Part of a small language model's weights.
Architecture: RMSNorm before each block, rotary positions, no biases in attention or MLP, untied embeddings.
Training: a variant of Adam for these matrices, 451M tokens, 6884 steps.
MLP neurons of a small language model. Each row is named by its layer, matrix (gate and up: input weights; down: output weights) and neuron, and shows model dimensions 112-239. Each number is 200 + 20 x the weight over its row's rms, rounded and kept within 0 to 999. A neuron's up and down rows have the sign that makes its largest values positive.
After each neuron's rows, "fires before" lists the tokens most often just after its 100 highest values on Wikipedia text that the model never trained on.

L4.gate467,167,222,195,206,215,231,217,187,216,198,207,164,178,190,226,202,202,184,242,185,210,229,193,177,216,193,196,194,210,227,193,226,248,196,194,203,186,221,255,165,202,168,212,209,158,207,226,207,168,202,152,198,178,215,177,202,226,216,220,184,214,182,191,194,187,179,180,193,210,193,205,202,188,217,165,261,186,209,209,168,205,219,202,208,203,173,223,202,191,244,213,203,192,224,216,186,214,204,197,194,184,203,232,181,173,167,181,253,212,229,213,189,217,205,186,193,183,188,183,228,191,207,174,200,215,221,189,186
L4.up467,165,224,170,183,189,221,232,189,230,164,167,197,216,196,189,250,208,188,219,191,201,191,192,253,195,195,179,191,212,207,217,213,190,202,180,209,220,216,231,203,192,221,173,213,204,203,234,208,220,208,171,202,220,190,169,164,204,184,206,196,185,214,210,214,203,214,212,195,165,189,220,218,206,205,193,217,200,207,214,205,204,203,227,228,218,227,156,226,215,189,218,236,214,230,171,200,216,185,198,223,236,198,171,205,220,194,183,165,227,173,195,220,195,206,200,181,228,212,198,215,196,177,204,211,191,193,190,195
L4.down467,220,181,240,237,233,206,190,208,231,197,202,226,146,181,184,190,185,214,212,177,212,205,209,192,189,208,215,191,218,172,184,234,207,193,190,194,216,175,178,183,217,172,206,180,187,212,169,208,165,205,240,194,177,215,206,209,209,206,191,187,193,211,193,206,230,225,204,215,194,201,244,229,196,208,177,190,187,230,180,188,208,174,198,193,235,194,190,190,240,221,177,191,212,199,210,241,172,176,226,190,210,220,226,189,205,196,223,232,198,205,219,200,201,210,195,227,202,211,169,189,209,210,198,190,217,207,209,199
fires before: "| ", "|"

L9.gate413,180,178,186,161,215,244,228,197,227,202,210,210,170,195,196,190,222,189,217,219,160,186,186,234,188,206,184,198,213,201,225,189,193,193,212,215,175,207,145,208,192,218,215,189,192,178,197,215,188,206,190,195,227,172,152,170,180,189,186,218,182,197,199,212,155,234,236,201,211,229,172,203,210,212,208,183,203,217,215,228,202,199,181,221,222,202,173,200,185,204,214,186,167,193,167,216,186,228,198,205,164,180,195,202,185,179,207,184,177,191,215,191,173,186,216,189,165,171,215,211,197,177,196,183,195,219,186,170
L9.up413,164,194,165,228,188,182,208,189,200,201,182,208,190,208,181,212,228,218,186,224,236,171,170,226,197,190,175,161,201,203,172,189,177,184,188,187,221,209,232,216,189,191,180,223,180,219,166,180,192,156,194,185,188,178,217,190,225,206,194,133,143,182,219,205,190,207,193,196,218,167,204,169,189,229,185,179,218,208,172,172,213,181,221,192,201,215,244,231,198,196,224,169,179,217,227,195,203,150,243,190,183,214,190,192,217,203,193,159,220,201,174,168,183,173,220,212,186,196,197,224,171,208,211,176,187,183,204,182
L9.down413,206,207,181,215,147,165,183,188,232,194,182,231,187,170,182,190,208,254,190,182,170,196,176,218,214,195,196,174,232,206,227,192,186,175,232,200,217,159,240,224,193,212,183,190,201,188,182,198,196,198,203,188,149,188,225,188,209,205,180,209,184,209,208,206,160,217,197,211,202,171,220,199,189,215,233,199,233,203,184,209,201,217,159,200,209,203,198,194,139,190,181,214,189,198,200,182,195,151,205,213,197,194,186,212,198,194,225,207,213,196,201,201,209,170,200,226,214,185,207,178,217,210,207,230,209,187,225,191
fires before: "| ", "0 ", "6", "4", "2", "8"

L2.gate671,197,174,208,212,181,201,203,193,215,153,179,207,216,207,209,210,179,186,176,232,216,188,227,184,192,207,192,195,229,175,171,198,216,180,195,185,179,211,236,161,185,245,232,201,178,227,193,160,195,183,207,203,208,204,210,176,190,204,185,208,194,214,205,193,230,188,193,204,211,209,168,194,173,183,209,188,193,207,202,197,201,198,224,189,206,162,204,156,200,195,177,232,157,219,200,229,224,242,235,212,186,210,207,226,213,166,194,191,196,206,134,178,214,201,163,165,216,202,174,218,177,215,207,193,206,193,197,216
L2.up671,164,238,201,178,214,164,199,205,187,206,226,222,202,211,230,197,200,170,187,227,206,186,182,222,190,181,221,219,196,220,249,191,164,207,204,213,217,204,213,214,226,217,192,192,226,182,194,194,194,166,189,194,198,188,205,191,233,210,195,190,190,198,209,204,209,239,187,230,220,214,224,181,209,198,217,194,220,213,163,221,238,193,173,259,176,191,193,194,164,235,198,183,200,186,191,174,222,181,208,212,207,185,199,195,204,208,181,226,157,172,199,222,155,200,204,214,183,156,189,217,209,211,211,177,217,225,186,216
L2.down671,171,195,200,230,212,198,225,183,185,205,237,187,234,208,191,178,182,185,190,160,206,214,194,199,193,215,244,180,189,195,205,195,149,202,194,194,200,163,190,205,196,233,226,193,216,214,228,178,194,192,212,201,205,205,244,221,201,201,200,216,218,177,228,200,195,196,185,197,174,185,173,173,201,205,176,172,219,172,172,187,179,185,197,215,206,184,210,180,163,208,218,190,213,228,198,179,199,191,180,217,213,210,206,182,180,193,199,211,218,192,216,272,202,215,193,188,194,158,205,185,180,214,209,219,223,192,175,188
fires before: ", ", "\n", "\n\n", ". ", "."

L3.gate213,214,236,190,191,218,172,197,203,175,195,206,215,206,208,164,227,189,211,203,200,167,210,194,176,205,217,199,205,206,204,233,211,228,200,169,211,239,200,232,210,221,218,219,172,194,201,211,208,203,214,193,195,190,164,153,224,237,240,189,177,233,220,206,203,199,200,192,223,196,174,216,193,216,202,178,197,189,217,206,171,179,199,192,182,180,229,199,210,208,203,213,195,249,206,197,210,162,173,196,192,177,223,233,204,192,196,175,229,237,188,220,221,188,202,223,204,226,193,222,205,228,167,262,188,214,196,212,232
L3.up213,191,182,237,246,206,192,207,212,201,207,175,209,214,223,220,219,224,215,214,200,221,229,205,154,186,202,173,186,218,165,215,222,230,205,212,230,216,209,229,214,223,217,195,200,215,189,174,212,167,161,186,176,212,216,191,196,204,207,200,180,187,214,200,181,208,200,179,210,184,218,228,196,191,236,202,248,222,184,182,180,199,203,189,244,181,189,204,206,199,224,205,203,197,183,151,209,177,163,231,202,187,203,219,190,221,241,203,192,258,207,215,217,208,178,217,210,231,214,181,199,219,176,203,167,236,223,219,226
L3.down213,189,192,219,206,155,235,193,167,229,181,179,217,181,202,212,216,200,184,170,212,203,161,153,171,177,201,167,192,184,174,175,211,226,198,222,179,202,197,188,208,213,206,219,192,177,181,187,192,194,196,200,193,189,202,225,187,189,178,221,214,194,184,182,199,218,190,225,200,259,198,218,229,218,178,203,216,181,190,175,210,201,171,207,236,210,182,243,184,196,209,162,201,227,192,165,204,185,227,207,185,190,173,227,220,223,206,186,250,173,214,188,203,218,205,209,186,187,203,206,178,203,151,178,209,225,173,188,196
fires before: "\n\n", "The ", "In "

L7.gate591,182,230,207,218,232,222,211,192,188,215,219,191,188,204,237,183,190,204,211,178,220,208,207,196,186,170,188,220,200,191,195,234,252,208,176,182,194,221,236,190,197,240,180,218,193,191,151,185,152,201,174,190,192,167,166,172,206,202,196,173,198,187,187,207,194,211,172,190,228,194,171,197,168,206,160,191,232,203,183,208,204,212,201,193,188,179,170,221,180,178,188,194,204,199,198,204,210,168,184,168,228,210,217,192,218,201,200,191,210,202,228,178,200,186,197,208,219,185,179,197,188,197,236,235,171,256,217,221
L7.up591,207,251,220,200,181,196,207,180,213,168,185,222,227,211,202,199,205,198,201,252,242,182,196,190,211,165,213,186,171,181,188,228,239,198,207,191,219,209,231,188,178,181,188,198,212,183,161,203,212,175,207,206,197,196,202,201,209,209,231,180,172,202,186,226,203,210,182,181,189,209,212,215,172,193,191,164,229,194,201,211,205,208,181,198,173,154,217,244,179,189,210,188,140,198,198,211,207,225,201,171,241,213,197,212,216,182,200,207,215,207,189,190,204,177,208,178,220,205,185,204,169,166,235,205,190,201,189,181
L7.down591,182,199,185,196,201,187,200,216,209,234,194,204,181,201,200,164,188,191,198,243,176,235,180,261,209,197,171,211,209,201,176,190,220,226,207,194,221,193,231,185,185,146,204,229,196,171,223,208,207,207,199,210,188,195,185,182,204,210,218,214,211,191,199,173,216,239,204,206,232,233,185,208,215,176,203,214,185,175,231,185,168,221,213,210,196,194,189,226,221,240,187,187,211,225,183,205,167,139,233,206,216,190,205,209,216,221,221,174,194,245,195,212,227,228,170,192,170,208,202,212,216,213,182,192,201,198,219,247
fires before: "\n\n", "were ", "| "

L9.gate251,189,191,209,200,221,194,184,163,198,184,167,177,191,186,199,230,215,188,170,190,198,184,208,193,192,167,218,195,237,148,166,208,183,188,180,204,196,218,208,168,177,191,215,201,224,214,198,152,236,217,210,213,226,205,181,206,188,207,192,177,172,213,172,162,231,182,197,207,219,194,197,192,223,246,205,209,189,187,206,179,211,172,214,238,209,219,185,162,207,219,186,200,182,226,184,188,199,209,193,251,197,212,206,186,193,213,199,203,186,200,199,187,165,175,198,219,194,193,228,181,165,210,197,225,206,202,248,224
L9.up251,237,205,221,214,194,186,221,155,205,189,200,202,178,166,211,197,206,193,194,200,205,200,223,173,171,214,199,196,189,188,198,168,217,208,212,188,217,208,188,185,201,172,200,207,194,171,199,220,196,200,189,202,209,227,196,232,191,217,217,216,202,195,173,171,147,192,237,164,179,246,155,224,188,205,219,224,190,212,182,183,236,219,223,199,207,214,209,232,224,191,174,211,206,213,193,228,233,198,203,203,221,150,192,191,185,175,201,197,181,219,227,197,158,206,164,224,205,222,191,258,203,180,212,174,190,219,178,213
L9.down251,199,180,194,172,198,223,187,205,203,239,206,190,187,173,195,210,191,206,196,214,221,201,196,188,196,184,209,167,174,211,249,224,206,203,184,175,203,190,182,208,211,218,154,217,208,216,232,206,200,241,222,205,191,213,206,201,216,183,205,191,173,200,195,204,180,185,224,200,167,168,178,186,211,215,213,223,217,195,207,201,171,196,176,193,204,230,187,204,179,199,189,204,186,196,214,222,240,200,201,186,188,196,192,188,173,149,204,233,252,203,206,206,203,183,173,206,225,199,213,204,214,206,164,228,211,168,217,194
fires before: "| ", ".", "+", "10", "|"

L4.gate238,242,176,191,168,188,209,195,201,215,231,177,198,205,217,201,167,178,189,198,182,175,194,228,231,192,202,169,193,184,207,230,213,211,161,184,201,221,212,199,217,181,215,232,209,178,200,242,183,201,180,189,228,206,195,231,190,195,175,176,218,186,222,180,194,218,173,161,207,166,198,205,197,184,179,173,187,175,232,211,197,203,173,175,214,184,162,192,176,164,218,187,200,160,194,203,179,191,230,206,215,195,209,205,194,244,187,203,216,184,190,171,208,189,202,206,228,188,205,221,206,175,208,217,187,208,200,217,191
L4.up238,198,177,185,210,218,195,192,180,169,184,181,196,231,227,182,195,202,209,229,198,173,210,161,213,202,201,206,183,217,235,234,198,169,240,216,192,185,182,181,238,178,224,227,166,220,190,196,203,213,186,192,229,210,216,237,230,235,213,188,200,162,215,183,204,217,210,210,206,221,199,167,189,143,205,230,187,199,199,196,175,188,195,209,192,224,194,180,173,178,185,220,163,168,211,191,219,189,205,191,194,207,203,176,208,193,202,197,223,194,210,176,221,183,206,198,228,202,247,229,218,209,198,205,175,191,209,212,229
L4.down238,234,225,182,207,230,220,214,227,190,189,184,216,239,216,195,180,146,195,175,216,209,212,187,186,203,229,199,205,183,219,185,182,225,219,225,200,207,215,227,205,201,233,225,203,186,196,204,188,209,191,208,178,222,169,174,165,214,246,218,198,190,209,207,222,195,225,183,173,217,198,206,204,181,172,205,231,223,220,223,205,192,203,189,194,215,233,216,205,174,193,237,194,190,207,214,179,204,217,172,206,227,209,202,203,209,219,228,200,198,194,220,191,205,192,213,193,211,215,195,224,180,202,229,238,193,192,240,198
fires before: "| ", "|"

L9.gate503,207,212,237,176,197,200,212,172,186,189,185,195,211,211,224,216,192,186,205,200,184,188,237,188,192,198,214,203,194,198,194,225,217,194,203,183,189,206,211,179,177,185,233,165,200,173,235,188,188,193,216,212,220,200,228,203,205,165,220,190,179,200,199,184,244,155,214,234,178,196,230,210,152,201,217,180,207,201,192,166,153,210,167,239,231,169,179,185,182,180,192,200,172,182,186,192,220,180,165,205,174,202,206,206,208,195,188,172,213,205,192,231,187,234,194,168,240,203,184,197,193,193,203,186,219,213,212,219
L9.up503,215,176,238,222,191,198,211,221,162,165,191,213,214,226,228,180,196,175,154,225,199,198,206,203,169,203,212,159,221,213,193,176,230,209,201,216,210,166,215,214,199,206,203,188,176,210,211,172,185,260,222,192,203,199,170,198,178,181,218,191,213,190,218,176,171,175,231,199,182,201,245,212,206,187,230,185,175,218,197,197,168,207,216,232,204,177,185,192,239,232,232,215,207,196,205,185,207,187,194,218,211,208,207,205,230,179,212,238,218,211,226,170,200,188,217,205,192,199,225,221,219,248,218,200,215,203,214,216
L9.down503,187,198,191,192,195,222,203,214,224,193,159,199,182,226,242,205,178,178,165,227,188,177,197,217,200,206,183,202,186,192,202,192,178,226,193,202,198,217,203,203,219,200,160,218,222,209,218,201,204,241,190,213,169,158,185,201,208,191,189,218,162,200,229,239,177,217,195,170,211,176,204,217,195,203,194,189,202,173,201,150,207,198,173,204,215,231,206,238,180,188,179,180,168,186,210,192,216,178,181,186,200,198,207,207,219,205,217,212,235,194,208,192,233,168,229,180,207,216,190,217,227,216,170,174,197,190,213,189
fires before: "| ", "; ", ",", "|", "–"

L2.gate456,206,209,196,183,217,185,189,184,217,187,179,219,236,197,191,164,161,178,204,211,204,193,201,167,167,203,199,206,194,195,218,228,212,191,191,187,182,209,210,168,209,196,198,178,178,221,177,193,181,232,167,182,210,179,184,210,258,188,237,200,177,205,159,218,193,222,197,214,194,177,223,220,232,214,184,191,214,212,178,163,225,181,226,187,235,203,200,196,219,208,196,213,181,188,170,196,182,196,204,180,183,223,216,206,199,233,209,176,208,182,234,164,188,206,199,186,225,172,202,237,187,190,226,215,167,164,178,204
L2.up456,202,185,212,163,164,225,237,165,170,228,206,215,199,177,207,188,208,211,193,206,186,214,228,196,216,193,182,187,196,170,225,193,198,195,177,242,226,177,205,200,206,201,189,230,225,203,193,219,212,212,220,214,196,178,175,218,201,202,171,182,232,223,168,189,200,217,166,161,227,161,192,185,249,202,202,194,188,229,191,217,218,201,199,175,204,187,220,228,190,237,156,173,235,218,231,210,175,165,226,204,166,206,204,196,213,216,207,206,221,205,188,200,229,188,188,223,185,190,222,201,211,184,239,178,207,215,179,244
L2.down456,208,175,207,223,204,232,214,220,174,192,178,196,203,184,217,216,212,220,178,215,207,172,187,196,200,228,178,205,215,213,178,181,230,183,193,222,219,202,170,201,197,209,203,194,196,197,226,198,168,209,233,215,201,237,180,187,167,183,153,190,242,184,217,204,172,198,184,192,204,202,192,204,210,200,208,203,183,213,212,196,222,171,202,208,185,215,194,191,188,233,176,210,208,210,230,188,214,205,200,194,216,193,185,198,208,206,210,217,182,218,152,247,203,238,165,184,179,233,196,169,196,203,217,202,226,201,188,247
fires before: "\n\n", "The ", "\""

L7.gate240,168,229,188,211,228,189,204,204,206,231,174,213,204,209,206,230,187,183,236,193,209,212,201,191,148,212,189,208,186,219,184,188,179,199,214,179,234,202,193,196,207,187,234,177,203,186,203,196,186,193,223,194,187,214,217,218,214,177,222,185,200,249,212,196,231,162,194,195,204,213,192,181,209,195,210,210,204,240,213,185,214,193,218,217,191,211,209,172,196,215,182,195,195,218,183,244,232,192,191,189,223,212,233,195,209,200,190,217,208,242,201,223,210,190,267,210,190,168,167,220,215,215,197,196,188,188,202,193
L7.up240,198,240,213,175,165,167,188,193,210,191,192,230,203,235,231,213,201,204,207,196,181,205,159,168,171,205,216,221,203,188,201,214,197,241,197,206,231,188,195,200,220,199,214,222,197,207,172,183,207,173,186,192,172,176,174,215,234,219,200,204,165,232,187,212,230,170,168,199,206,173,212,208,188,216,210,166,200,209,180,208,207,211,188,193,171,213,178,190,212,199,204,173,211,209,191,194,211,219,186,193,222,195,229,202,214,229,167,221,187,208,170,192,204,204,240,160,211,164,197,254,211,214,208,171,206,219,206,175
L7.down240,208,225,189,184,192,197,207,213,217,181,222,202,193,224,224,190,221,216,228,210,201,223,182,198,198,203,210,176,211,211,230,217,211,238,189,189,196,215,223,200,202,195,183,202,171,215,172,186,178,168,197,224,193,193,194,182,207,225,184,196,181,185,214,196,213,216,186,185,216,178,224,225,209,213,237,192,211,191,195,191,209,198,186,172,193,200,198,204,200,180,219,186,204,197,181,219,167,212,170,187,214,171,189,210,177,214,167,183,200,148,196,202,228,220,194,174,175,159,189,209,227,215,221,207,197,195,193,202
fires before: "- ", "| ", "and "

L2.gate189,193,211,242,218,188,199,214,219,182,210,204,205,221,215,213,213,226,200,223,210,259,209,217,206,207,198,217,192,208,221,233,187,191,206,223,217,222,184,222,197,197,213,182,180,199,187,185,187,168,206,184,181,196,192,222,235,229,224,209,196,239,194,199,205,186,210,199,213,212,139,217,217,211,207,197,210,215,210,168,184,246,207,209,214,220,193,207,178,201,189,235,187,172,221,237,208,201,163,177,209,182,230,232,189,194,189,244,203,225,200,207,224,181,219,209,203,192,205,191,227,245,216,250,206,202,186,199,184
L2.up189,187,201,222,216,165,184,205,211,204,201,201,204,217,171,201,218,172,209,226,194,212,188,175,206,207,194,178,193,196,247,223,235,200,224,209,239,207,203,189,170,202,172,207,216,191,227,223,210,153,187,190,179,191,209,203,203,238,200,245,191,230,207,188,210,194,181,201,200,209,188,229,205,198,191,212,193,201,246,183,192,208,194,224,191,202,172,215,170,171,237,198,181,189,197,202,238,201,148,195,196,203,209,259,163,230,204,232,221,204,184,184,233,218,206,203,194,200,169,167,191,226,183,231,197,185,205,186,205
L2.down189,201,208,186,233,189,179,212,186,230,189,184,186,177,199,228,221,159,149,204,212,202,170,169,193,176,221,184,167,182,200,215,209,216,207,186,204,207,193,187,179,217,188,206,225,191,201,241,202,173,188,215,215,196,211,172,187,247,212,174,200,200,186,174,243,182,182,178,211,207,197,211,220,210,220,218,205,206,204,162,209,190,190,227,214,218,180,222,182,191,234,153,202,212,193,183,236,188,186,199,190,191,187,243,175,227,211,214,227,203,215,197,186,225,188,196,217,226,175,189,197,227,156,216,208,214,222,236,251
fires before: "\n\n", "\n"

L9.gate209,209,188,190,201,214,207,202,210,189,190,222,204,205,198,206,183,193,190,178,190,200,163,213,222,205,207,175,172,196,197,185,228,199,207,213,178,192,224,246,192,214,184,208,166,203,190,221,226,213,244,212,224,215,154,200,195,239,182,203,228,164,195,189,185,196,220,226,192,172,193,195,201,210,218,228,207,187,182,176,200,177,220,197,209,218,177,179,178,212,235,192,191,168,212,228,226,217,213,231,173,191,229,235,209,190,219,217,218,173,211,200,224,177,229,170,204,183,195,198,207,176,218,185,250,207,200,172,209
L9.up209,175,232,175,205,220,173,207,225,214,197,180,206,206,196,196,187,217,181,184,166,213,199,192,179,193,203,158,163,211,218,215,205,197,192,197,238,183,192,211,206,195,217,197,211,199,173,207,200,210,193,195,159,198,178,211,208,193,161,226,171,187,194,196,184,181,194,196,246,205,194,216,224,149,215,212,221,166,193,220,177,217,180,213,214,192,214,173,173,168,183,204,219,202,185,182,186,206,150,211,203,205,189,178,223,176,207,191,188,205,221,192,195,158,166,187,182,218,205,179,204,240,201,235,183,179,192,246,233
L9.down209,206,186,182,223,214,227,195,228,196,171,210,244,187,196,226,181,210,194,230,168,194,182,193,220,177,220,210,195,174,173,178,217,148,187,205,207,211,209,208,179,221,203,184,200,196,207,215,167,248,198,209,206,240,176,201,189,227,253,209,217,200,187,214,245,232,183,208,172,202,199,170,186,194,167,194,205,215,225,168,223,197,213,208,210,217,201,204,222,193,183,187,178,221,214,241,171,194,203,166,189,175,203,206,210,187,200,206,202,196,224,223,235,195,184,197,205,155,214,224,208,177,224,190,176,211,223,198,184
fires before: "\n", ".", "|", "to ", "| "

L4.gate18,221,190,219,263,206,160,209,179,191,198,202,223,185,176,240,239,210,199,224,201,204,208,203,206,196,197,205,194,227,196,212,221,182,187,193,167,205,207,181,217,207,188,208,186,209,188,201,190,212,212,162,172,211,229,204,152,192,162,221,185,188,196,195,176,225,166,223,229,178,190,213,226,200,184,186,178,203,205,204,236,220,215,209,226,194,173,206,181,168,232,192,192,198,206,207,202,212,214,190,195,207,203,203,153,195,199,169,211,215,217,198,214,208,215,216,218,221,221,146,200,200,187,195,224,203,201,233,193
L4.up18,224,215,187,225,222,188,203,260,195,196,205,198,213,205,186,187,208,223,203,243,207,225,198,181,183,220,172,206,183,241,202,218,218,212,231,219,171,196,196,201,186,203,205,227,174,199,191,219,180,186,197,171,232,187,190,196,212,193,210,228,199,181,189,197,204,164,189,207,182,183,184,179,195,194,217,228,177,190,151,220,213,177,196,211,183,179,186,190,147,224,255,245,189,220,205,206,192,194,235,204,187,231,197,215,225,192,228,198,186,178,175,166,196,234,160,195,217,164,221,183,245,212,196,231,217,197,204,243
L4.down18,203,210,196,177,219,212,214,196,204,219,183,221,205,162,186,192,189,217,246,202,210,207,195,165,228,229,222,175,201,205,167,209,195,209,218,197,206,215,191,200,207,213,164,182,187,201,224,215,180,194,201,177,210,213,224,203,225,212,217,164,203,214,195,232,214,208,213,208,205,208,202,211,218,232,167,186,215,207,213,208,191,179,209,193,225,212,214,191,183,204,196,203,205,210,229,203,195,198,199,191,221,180,220,214,193,198,214,165,226,172,190,190,194,189,209,194,215,182,194,235,209,208,197,212,239,236,246,170
fires before: "\n", "| ", "|", ") ", ")"

L7.gate71,186,207,201,189,186,182,183,162,209,222,187,208,194,211,198,215,178,175,199,212,208,194,195,207,186,228,189,162,169,210,160,177,216,210,222,168,204,249,218,190,200,213,211,234,204,212,215,190,243,222,174,198,188,149,214,224,224,202,200,198,179,180,200,242,217,208,217,208,213,190,168,197,206,201,194,214,230,208,215,214,187,214,234,207,217,176,206,181,180,221,191,161,204,202,191,240,220,219,175,184,227,184,210,191,207,220,227,189,191,211,200,185,234,179,210,176,228,170,189,203,203,200,217,208,213,225,215,140
L7.up71,197,225,166,196,212,236,206,189,208,189,190,201,199,175,250,186,195,184,229,247,192,196,218,207,182,159,192,193,199,247,194,191,206,185,214,197,208,206,192,203,211,202,223,228,201,225,174,194,189,177,162,236,186,188,182,179,209,206,200,202,177,199,239,210,179,175,180,182,174,175,189,183,193,217,200,180,209,219,207,231,178,192,207,211,202,202,189,230,172,202,219,175,190,216,222,239,243,159,173,186,183,148,216,189,209,205,195,198,207,207,214,163,182,184,229,221,210,204,201,177,216,195,213,189,209,215,207,184
L7.down71,178,211,186,180,198,193,211,183,198,230,157,201,228,230,213,205,188,122,234,193,213,187,202,192,202,195,222,177,199,191,190,189,163,219,223,192,186,212,206,199,257,191,200,197,220,224,212,195,219,213,187,169,198,210,236,194,181,219,177,195,202,166,228,190,205,192,175,229,195,240,219,246,189,189,201,225,208,201,184,188,202,200,222,184,211,179,248,230,183,189,216,156,207,239,215,161,175,191,198,176,195,215,202,169,202,214,199,221,207,193,198,200,235,166,212,208,224,218,217,211,183,213,199,201,199,198,215,183
fires before: "| ", "U"

L6.gate561,205,175,215,196,182,190,191,167,178,201,206,201,200,214,190,199,242,197,177,221,188,207,172,191,200,247,188,200,217,202,186,214,190,226,185,183,176,217,222,213,209,212,203,179,166,220,208,208,194,199,179,214,193,210,217,167,212,222,181,190,190,210,219,224,168,182,206,181,204,215,192,202,180,174,203,200,191,200,193,202,195,218,194,213,205,200,193,212,236,167,187,172,245,175,220,185,217,199,192,180,184,215,198,171,216,194,200,185,231,191,198,189,204,171,208,205,210,199,224,219,190,187,209,223,193,179,193,179
L6.up561,217,197,184,170,190,232,200,205,188,188,195,219,175,150,237,211,208,213,226,222,198,198,189,200,192,190,218,238,186,210,226,215,236,195,195,230,222,210,211,200,205,193,208,189,213,223,223,210,188,184,185,217,179,204,177,226,196,185,211,206,188,213,179,185,187,200,189,190,161,234,201,211,200,187,196,229,217,192,184,210,178,210,197,238,212,215,204,243,201,183,192,220,214,211,214,173,185,190,148,225,178,180,176,203,232,195,185,194,186,230,217,198,206,210,207,206,197,205,204,159,223,177,249,222,216,200,193,223
L6.down561,225,196,205,241,206,228,192,210,208,185,222,181,209,218,200,178,216,170,178,192,216,198,203,235,199,194,190,210,200,172,164,195,177,210,239,182,209,199,214,171,196,208,168,193,214,225,198,193,204,187,223,173,229,167,214,148,200,191,179,219,180,194,195,218,206,170,222,203,165,177,195,208,178,174,160,206,185,201,196,229,207,175,183,221,181,196,209,194,210,204,230,187,194,183,174,232,147,200,183,192,212,243,208,192,163,226,204,201,233,193,205,201,191,226,215,212,226,210,220,209,196,210,191,210,205,188,177,201
fires before: "| ", "; ", "m", "% "

L6.gate692,180,235,174,235,177,204,193,203,203,187,216,228,232,201,215,206,189,201,226,211,198,203,220,196,223,161,242,199,178,183,199,206,222,213,189,206,221,171,244,228,181,181,220,180,167,211,186,194,175,206,201,201,220,206,197,197,246,179,213,219,224,216,197,186,175,204,179,214,232,202,196,228,193,196,198,189,243,213,232,190,193,164,235,212,188,209,177,171,182,223,211,178,178,214,184,208,182,186,168,172,161,194,210,218,187,168,208,208,196,183,202,189,229,240,203,189,239,215,148,184,195,170,214,200,171,207,165,200
L6.up692,198,177,217,217,211,241,227,197,179,196,169,205,169,213,233,208,189,212,199,231,194,191,171,200,186,235,199,200,210,184,187,190,229,209,154,171,210,186,197,174,220,185,213,166,198,165,214,226,229,192,224,230,176,237,198,194,227,174,197,251,201,189,160,208,215,254,182,208,230,197,204,209,212,228,212,226,213,229,203,220,207,207,203,214,257,211,213,210,210,221,178,176,245,210,228,186,196,209,189,212,233,190,248,194,236,229,201,202,200,201,251,194,190,183,183,226,174,196,204,176,206,226,186,175,187,198,208,202
L6.down692,207,172,176,196,203,181,180,227,216,222,195,226,193,198,202,232,233,247,183,210,189,203,223,233,200,161,175,211,202,179,222,241,211,213,181,197,202,197,199,215,184,231,234,191,185,179,200,206,222,190,194,204,165,244,193,200,185,209,209,187,232,208,156,167,203,213,189,242,182,200,218,198,211,187,207,196,220,211,229,192,218,199,241,206,198,170,195,197,209,204,219,166,185,204,188,223,187,219,195,185,202,204,237,178,178,181,193,212,223,211,204,246,192,199,183,182,189,177,207,217,224,219,206,196,191,204,221,166
fires before: "\n\n", "\n", "000 ", "000", "9"

L7.gate543,201,231,229,239,201,215,198,190,200,183,207,204,191,184,223,192,189,184,247,194,213,197,177,176,181,237,200,203,195,169,228,210,206,207,188,196,242,222,230,226,196,206,200,177,170,219,208,196,231,225,209,180,185,201,175,203,200,222,208,197,208,180,209,183,183,242,177,204,210,225,245,241,201,208,194,189,206,190,209,166,211,212,185,194,178,179,226,172,188,164,221,172,194,229,201,233,210,199,186,197,180,184,185,210,194,196,201,208,192,215,185,240,193,214,250,199,208,187,226,193,202,247,179,187,198,201,173,174
L7.up543,165,175,184,226,205,191,157,208,171,216,212,208,173,228,245,243,211,191,208,229,226,218,181,201,200,197,181,175,213,211,191,194,177,189,205,235,209,189,154,153,192,209,246,189,181,161,201,190,170,235,235,192,223,198,201,179,160,209,189,221,194,207,187,210,193,194,197,171,209,163,224,183,201,204,192,152,212,183,193,219,177,165,211,197,203,221,216,194,184,189,200,185,209,232,205,191,235,178,209,205,181,193,232,224,210,172,211,149,198,220,171,203,190,192,191,228,196,182,181,180,227,199,206,210,191,189,215,188
L7.down543,219,206,212,230,203,213,208,197,209,208,191,202,201,226,227,210,174,208,261,226,210,193,180,180,179,196,186,219,186,162,196,216,216,218,235,231,226,225,211,212,209,182,215,200,172,202,184,179,213,219,205,196,191,254,177,198,193,192,186,194,189,197,226,190,192,198,191,215,232,213,235,209,214,218,202,193,201,184,182,199,208,200,227,230,194,188,204,152,175,193,206,205,211,223,209,238,184,182,166,174,198,178,197,222,204,203,178,197,164,181,174,206,204,230,258,225,197,199,203,159,198,234,208,169,193,204,216,188
fires before: "| ", "- "